python train.py --n_layer=9 --d_model=192 --vocab_size=1024 --activation="geglu" --bias="none" --extras=["capped logits"] --init="trunc" --lr_mult_o=1.5 --decay_fraction=0.866 --doc_mask=false --dataset="wikipedia_en"
MLP neurons of a small language model. Each row is named by its layer, matrix (gate and up: input weights) and neuron, and shows model dimensions 80-143. Each number is 128 + 24 x the weight over its row's rms, rounded and kept within 0 to 255. A neuron's up and down rows have the sign that makes its largest values positive.
After each neuron's rows, "fires after" lists the tokens most often just before its 100 highest values on Wikipedia text that the model never trained on; "fires in" lists the words (lower case) most often at its 100 highest values on Wikipedia text that the model never trained on.

L4.gate604 [149 124 157 166 130 131 147 108 121 152 100 141 115 134 152 158 147 120 138 160 125 120 110 130  94 119 170 102 111 127 115 142 152 115  77 136 134 117 104 155 158 108 149 102 112 115 159 145 149 124  84  96  90 139 154  92 117 115 115 110 140  77 111 139]
L4.up604 [138 113 133 172 117 116 142 194  90 151 135 114 152 137 147 146  99 129  89  79 138 200 122 158 100 101 120 140 140 163 106 119 172 156 153 120 172 118 152 115 125 124 136 167 140 158 142 130 140 138 131 151 134 105 158 126 159 157 154 117 101 107 111 127]
fires after: "w", "b", " c", "e", "in"
fires in: "town", "city", "album", "museum", "stadium", "state"

L4.gate6 [ 86 167 134 130 130 148 125  91 131 155 105 125 116 106 105 169 146 145 118 146  94 170 136 167 158 160 114  92  80  89 150 130 157 130 137 149 111  79 149 103 143 149 163 106 124 113 146 137  54 123 114 123 148 149 139 141 157 169  78 120 171  83 161 109]
L4.up6 [198 164 143 136 138 119 138 104 111 140 159 122 106 145 145 132 138 116  95 155 112 133  81 160 129 103 113 155 107  96 178 128  97 157 157 166 110 132 142 116 148 199 158 107 120 126 120 125 103 130 100 123 114 149 109 105 122 156 126 125  98 122 122 118]
fires after: ".", "I", " and", "ur"
fires in: "in", "during"

L3.gate738 [121 158 121 166  98 114 144 134 115 139 115 109 143  89 117 144 138  99 149 118 151  92 102 146 180 117  97 157 173 128 134 144 163  98 127 108  89 145 145 127  95 106 129 165  91 169 139  96 144 137 124  89 162 155 127  82 132 118 148 142 125 134 100  66]
L3.up738 [114 103 133 144 141  96 109 140 115 146 123 103 174 159 179 133 157 136 127 114 131 152 120 163 147 127  79 137 134 155 150 139 141 120 104 109  95 150 148 162 119 142 165 112 135 147 148 126  98 116 123 131 141  92 112 131 116 115 132 114 102 136 100 134]
fires after: " p", "f", "v", " P", "P", " re"
fires in: "population", "service", "pop", "popular", "services", "office"

L3.gate396 [148 147 122 109 166 125 128 102 159 117 165 130 130 116 153 154 134 101 170  95 103 110  81 138 132 140 169 124 129 110 129 140 109 118 156 121 164 137 154 112 169 137 119 116 147 110 169 163 114 114  80 149 175 139 116 156 164 151 105 146 149 117 128  97]
L3.up396 [107 155 162 154 131 115 115 128 115 126  75 122  89 115 117 109  96 114 143 130  84 160 117 123 142 165 126 134 106 109 128 122  89 149  87 152  84 132 207 149 118 102 147 169 173 160 174 138  98 140 122 161 162 173 118 141 142 136 134 146 150 117 135 144]
fires after: "ur", " in", " pro", "in", " d"
fires in: "during", "drinfeld", "information", "influence", "professional", "informal"

L3.gate649 [135 135 105 159 142 149 141 130  94 128 139 138 143 148 140 104 110 134 148 109 116 118 130 112 126 115 167 139 192 104 120 115 111 123 120  76 110 128 153 112 129 117 123 109  87 122 132 114  94 109  95 115 134 132  85 139 110 128 134 125 129 174 169 124]
L3.up649 [119 137 140 135 119  94 138 143 107 132 188  68 184 139 156 147 127 142 155 137 134 152 115 133  92 157 100 167  62 152 120 109 146 100 122 202  90  89 142 140 147 119 147 134 102 161 113 159 130 104 116 127  99 164 100 148 117 149 138 108  70 120  67  95]
fires after: " p", "ol", " P", " ch"
fires in: "part", "party", "police", "participated", "parties", "participation"

L3.gate743 [168 138 137 134 120 140 124 114  99  95 129 126 145 149 152 106 142  96  92  78 120 148 145 164  76 147  98 117 140 150 148 134 149 141 138 161 139 146 156 105 110 183 172 147 134 149 143  77 146 159 137 140 127  55 132 162 123 107 110 146 117 105 135 146]
L3.up743 [117 147 132 124 134 117 125 122 153 144 117 115  94 162 118 115 143 130 130  92 123  84 136 123 115 167 135 146  93 129 127 181  76 171 122 139 125  82 110 133 110 178 130 155 122 149 170 103  92 165 118 172 172 132  99 109 145 116 121 142 148  98 109 112]
fires after: "e", "ou", "r", " U"
fires in: "team", "south", "track"

L3.gate623 [113 143 177 128 117 171 112 117 134 125 112 130 125 119 105  97 147 117 122  92 116 123 129 153  92 174 111 128 110 106 112 121 107 126 144 145 127 144 101 157 131 145 127 128 126  93 150 150 111 113  97 149 124 126 135 150 104 161 145 138  78  74 103 146]
L3.up623 [101 116 147  86 155 108 111 130  62 135 163 166 112 116 146 129 128 104  97 120 122 124 141 114 107 104  94  68 185 114 114  93 122 151 137 138  97 146 141 125 149 102 137 134  94 108 119 113 124 140 102 146 148 116 152 126 129 162 122 108 118  90 162 103]
fires after: ".", "I"
fires in: "in"

L4.gate362 [ 77 150 116 139 106 131 126 142 121 128  78 102 147  86 133 122  85  97 171 109  95 118  74 144  92 139 108 154 157 108  93 158 104 130 127 156 155 159 102 124 124 151 105 179 105 115 136  97 109  89 121 126  91 125 125  95 113 140  97 105 108 142 119  99]
L4.up362 [129 118  92 137 146 141 138 139 138 146 146 119 126 150 116 111 100 131 144 123 164 170 159 137 108 135  88 129 123 111 121  89 151 130 159 127 124 141 106  85 167 192  93 100 115 125 123 123 105 130 122 141 139  94 140 142 103  99 108 141 114 109 109  94]
fires after: " St", " Y", "ation", ".", "ust", "ent"
fires in: "states", "york", "national", "australian", "7", "australia"

L3.gate540 [168 185 141 162 167  95  94 168 116 123 168 138 124 104 121 170 150 141 101 136 180  76 151 106 124 124  84 133 142  93 117 132 150 175 111 158 120 124  99 137 165 172 127 134  99 158  99 124 155 140 154 134 122 116 125 131 120 109  99 130 112 135 156 147]
L3.up540 [134 122  86 137 153 108  96 161 115 175 136 134 129 107 104 153  95 174  98 153 125 116 108 106 148 126 145 167 110 120 138 134 155  98  98 121  97 129 121 130 146 158 129 153 122 105  96 125 169 124 124 133 129 119 125 150 128 126  78 130 118 173 157 115]
fires after: ".", ",", " (", " |", ":", " of"
fires in: "it", "its", "italy"

L3.gate24 [131 110  98 138 173 145 131 104 120 133 172  92 212 105 148 173 148 157 146 163 139 131 140 137 134 107 161 127 107 121  87 152 132 142  96 136  81 108  76 154 108 114 125 155 144 132 114 137 123 165 122 131 106 160 115 156 170 116 165 125 154 120 122 115]
L3.up24 [122 157 133 154 100 118 116 168 164 141 156 126 130 124 130 130 108 119 126 131 117 163 137 124  84 116  91 104 109 120 132 117 128 119 117 147  90 113 175 139 129 123 116  98 115 138  93 136  68 110 117 138 140 105 141 134 144 131 123 122  95  96 131 113]
fires after: "h", "p", " D"
fires in: "championship", "championships", "kashipur"

L3.gate281 [160 125 162 118  99 155 104 153 123 134  99 144 174  82 148 154  84 133 127  66  96 147 135 158 165 125 150 129 134 132 127 151 134 102 118 132 157 116 138 122 150 101  98 126 126 146 121  83 140 139 110  77 135 148 162  95 129 106 103 161 147 138  79 150]
L3.up281 [ 93 107 126 149 141  92 157 125 141 139 151 167  76 161 148 107 156 105 113 113 113 111 157 141 107  94 158 110 146 109 134 120 106 159  91 145 188 132 112 106 122 139 171 132 159 142  91 127 138 104 147  94 167  98 134 110 156 158  83 101 121 128 136 154]
fires after: " |", " the", ",", "-", " (", "\n"
fires in: "u", "usa", "us", "uk"

L4.gate238 [112 167 142 124 180 115 137 122 116 137 118 186 101 119 141  85 143 109 137 146 110 157 131 138 127 142 112 107 129 139 122 138 140 128 143 128 145 108 104 110 111 101 126  60 112 173 133 168 179 101 138 137 124 119 105 138 100 105 109 155 114  96 126 161]
L4.up238 [128 131 128 148 111  55 115 121 112 146 149 133 107  76 159 159 146 119  65 121 127 116 108 138 159 123 127 137 101 132 119 126 106 129 119 128 166 117 119 149 173  94 148 173 109 161 131 163 165 117  69 140 137  99 121 153  94 122  96  98 149 138 128 140]
fires after: "\n", ",", "ot", " (", " |"
fires in: "in", "it", "i", "iii"

L4.gate100 [122 144 153 138 145 169 110 162 134 151 135 158 156 126 131 115  73 151  97 134 110 139 109  96 127  79 107 126  98 141 154 152 169 127  76 145 131 171 105 150 118 158 136 159 135 147 153  83 105 126 129 108 131 175 133  99  67  99  96 117 141  79 131 168]
L4.up100 [105 144 169 102 125 103 104 127 113 114 110 137 140 133 154 109 127 146 162 152  99 178 120  94 160  66  64 136  83 121 148 122 154 125 184 150  92 138 117 141 135 133 144 149 155 100 101 116 147 103 122 122 122 139  94 102 104 145 140 139 137 104 139 125]
fires after: "il", " c", " b", "al"
fires in: "family", "city", "band", "municipality", "bands"

L4.gate20 [116 129 140 183 135 121  97 129 131 156 129 151 145 160 128 140  91 122 148  97 119 149 136 143 128 152 118 115 140 131 125 117 139 122  97 139 153 113 157 169 137 131 121 141 141 121 147 135 140 127 142 111 131 176 127 140 174 106 111 142 144 150 133 116]
L4.up20 [114 108 123 129 132 126  81 122 144 157 115 151  63 121 139 101 117 149 116 165 123 133 116 163 104 133 173 133 150 132  85 149 154 133 155 102  81 156 150 139 136 127  94 111 111 138 109 101 166 133  95  84 117  98 128 142 142 121 139  80 136 145 110 156]
fires after: " I", " m", " Ch", " M", " h"
fires in: "it", "church", "matches", "match", "had"

L3.gate206 [101 147 119 141 162 136 176 128 123 110 103 122 130 120 108  98 139 117 156 142 121 104 137 150 131 112 114  90 146 107 115 114 126 109 161 131 100  72  91 141 149  84 111 102 148 147 144 170  93 125 195 136 124 137 101 106 145 147 122 115 133 161 175 113]
L3.up206 [159 141 130 119 119 102 126 111 102 138 153  72 132 154 134 157 136 135 181 107 154  94 186 121 119 117 139 155 112 140 125 105 136 102 122 150 150 121 123 144 140 113 111 148 129 179 131 160 104  87 145 110  89 151  89 104 112 126 117 129  94 142 118 151]
fires after: "ear", "th", "en", "(", " I"
fires in: "years", "months", "s", "citizenship", "newspaper"

L3.gate376 [142 110 137 122 150 157 105 131 132  95 145 118 105 107 153  94 145 103 125 123  78 135 125 134 233 137 141 157 118 105 157 161 148  88  99 155 158 123 156 107 139 156 120 129 120 148 179 131 138 144 115 128 133 142 103 125 130 144 117 164 101 103 145 109]
L3.up376 [ 95 127 152 132 116 126 128 165 164  89 104  89 124 139 137 128 115  95 139 158 121 160 108 135 118 114 125 131 119 100 171 122 142 118 125 118 129 147 136 113 125 155 126 138 150 134 116 164 133 133 108 141 109 142 131 117 126 158 143 158 146  81 141 195]
fires after: "f", " o", "r", "ou", "e"
fires in: "after", "before", "around", "over", "however", "through"

L3.gate659 [109 148 137 171 102  89 124 142 126  83 118 132  92 108  87 102 101 121 124 166  84 123 153 142 101 109 124 160 113 120 150 115  97 137 116 122 104 132 154 122 139 205 112 121 128 121 129 138  72 108 127 188  78 179  85 113 158 133 131 113 111 103 128 129]
L3.up659 [164 125 127 138 126  75 137 135 188 127 128 148  81 139 104 106 121 110 149 165 121 149 130 135 140 114 169  98 148 129 120 142 140  90  96 119  84 154 128 125  72 138 121 133 102 149  96 142  82 151 123 141  86 145 101 143 141  89 102 129 155 148  92 119]
fires after: " Ch", "ct", " ch", "h"
fires in: "october", "church", "charles", "children", "philippe"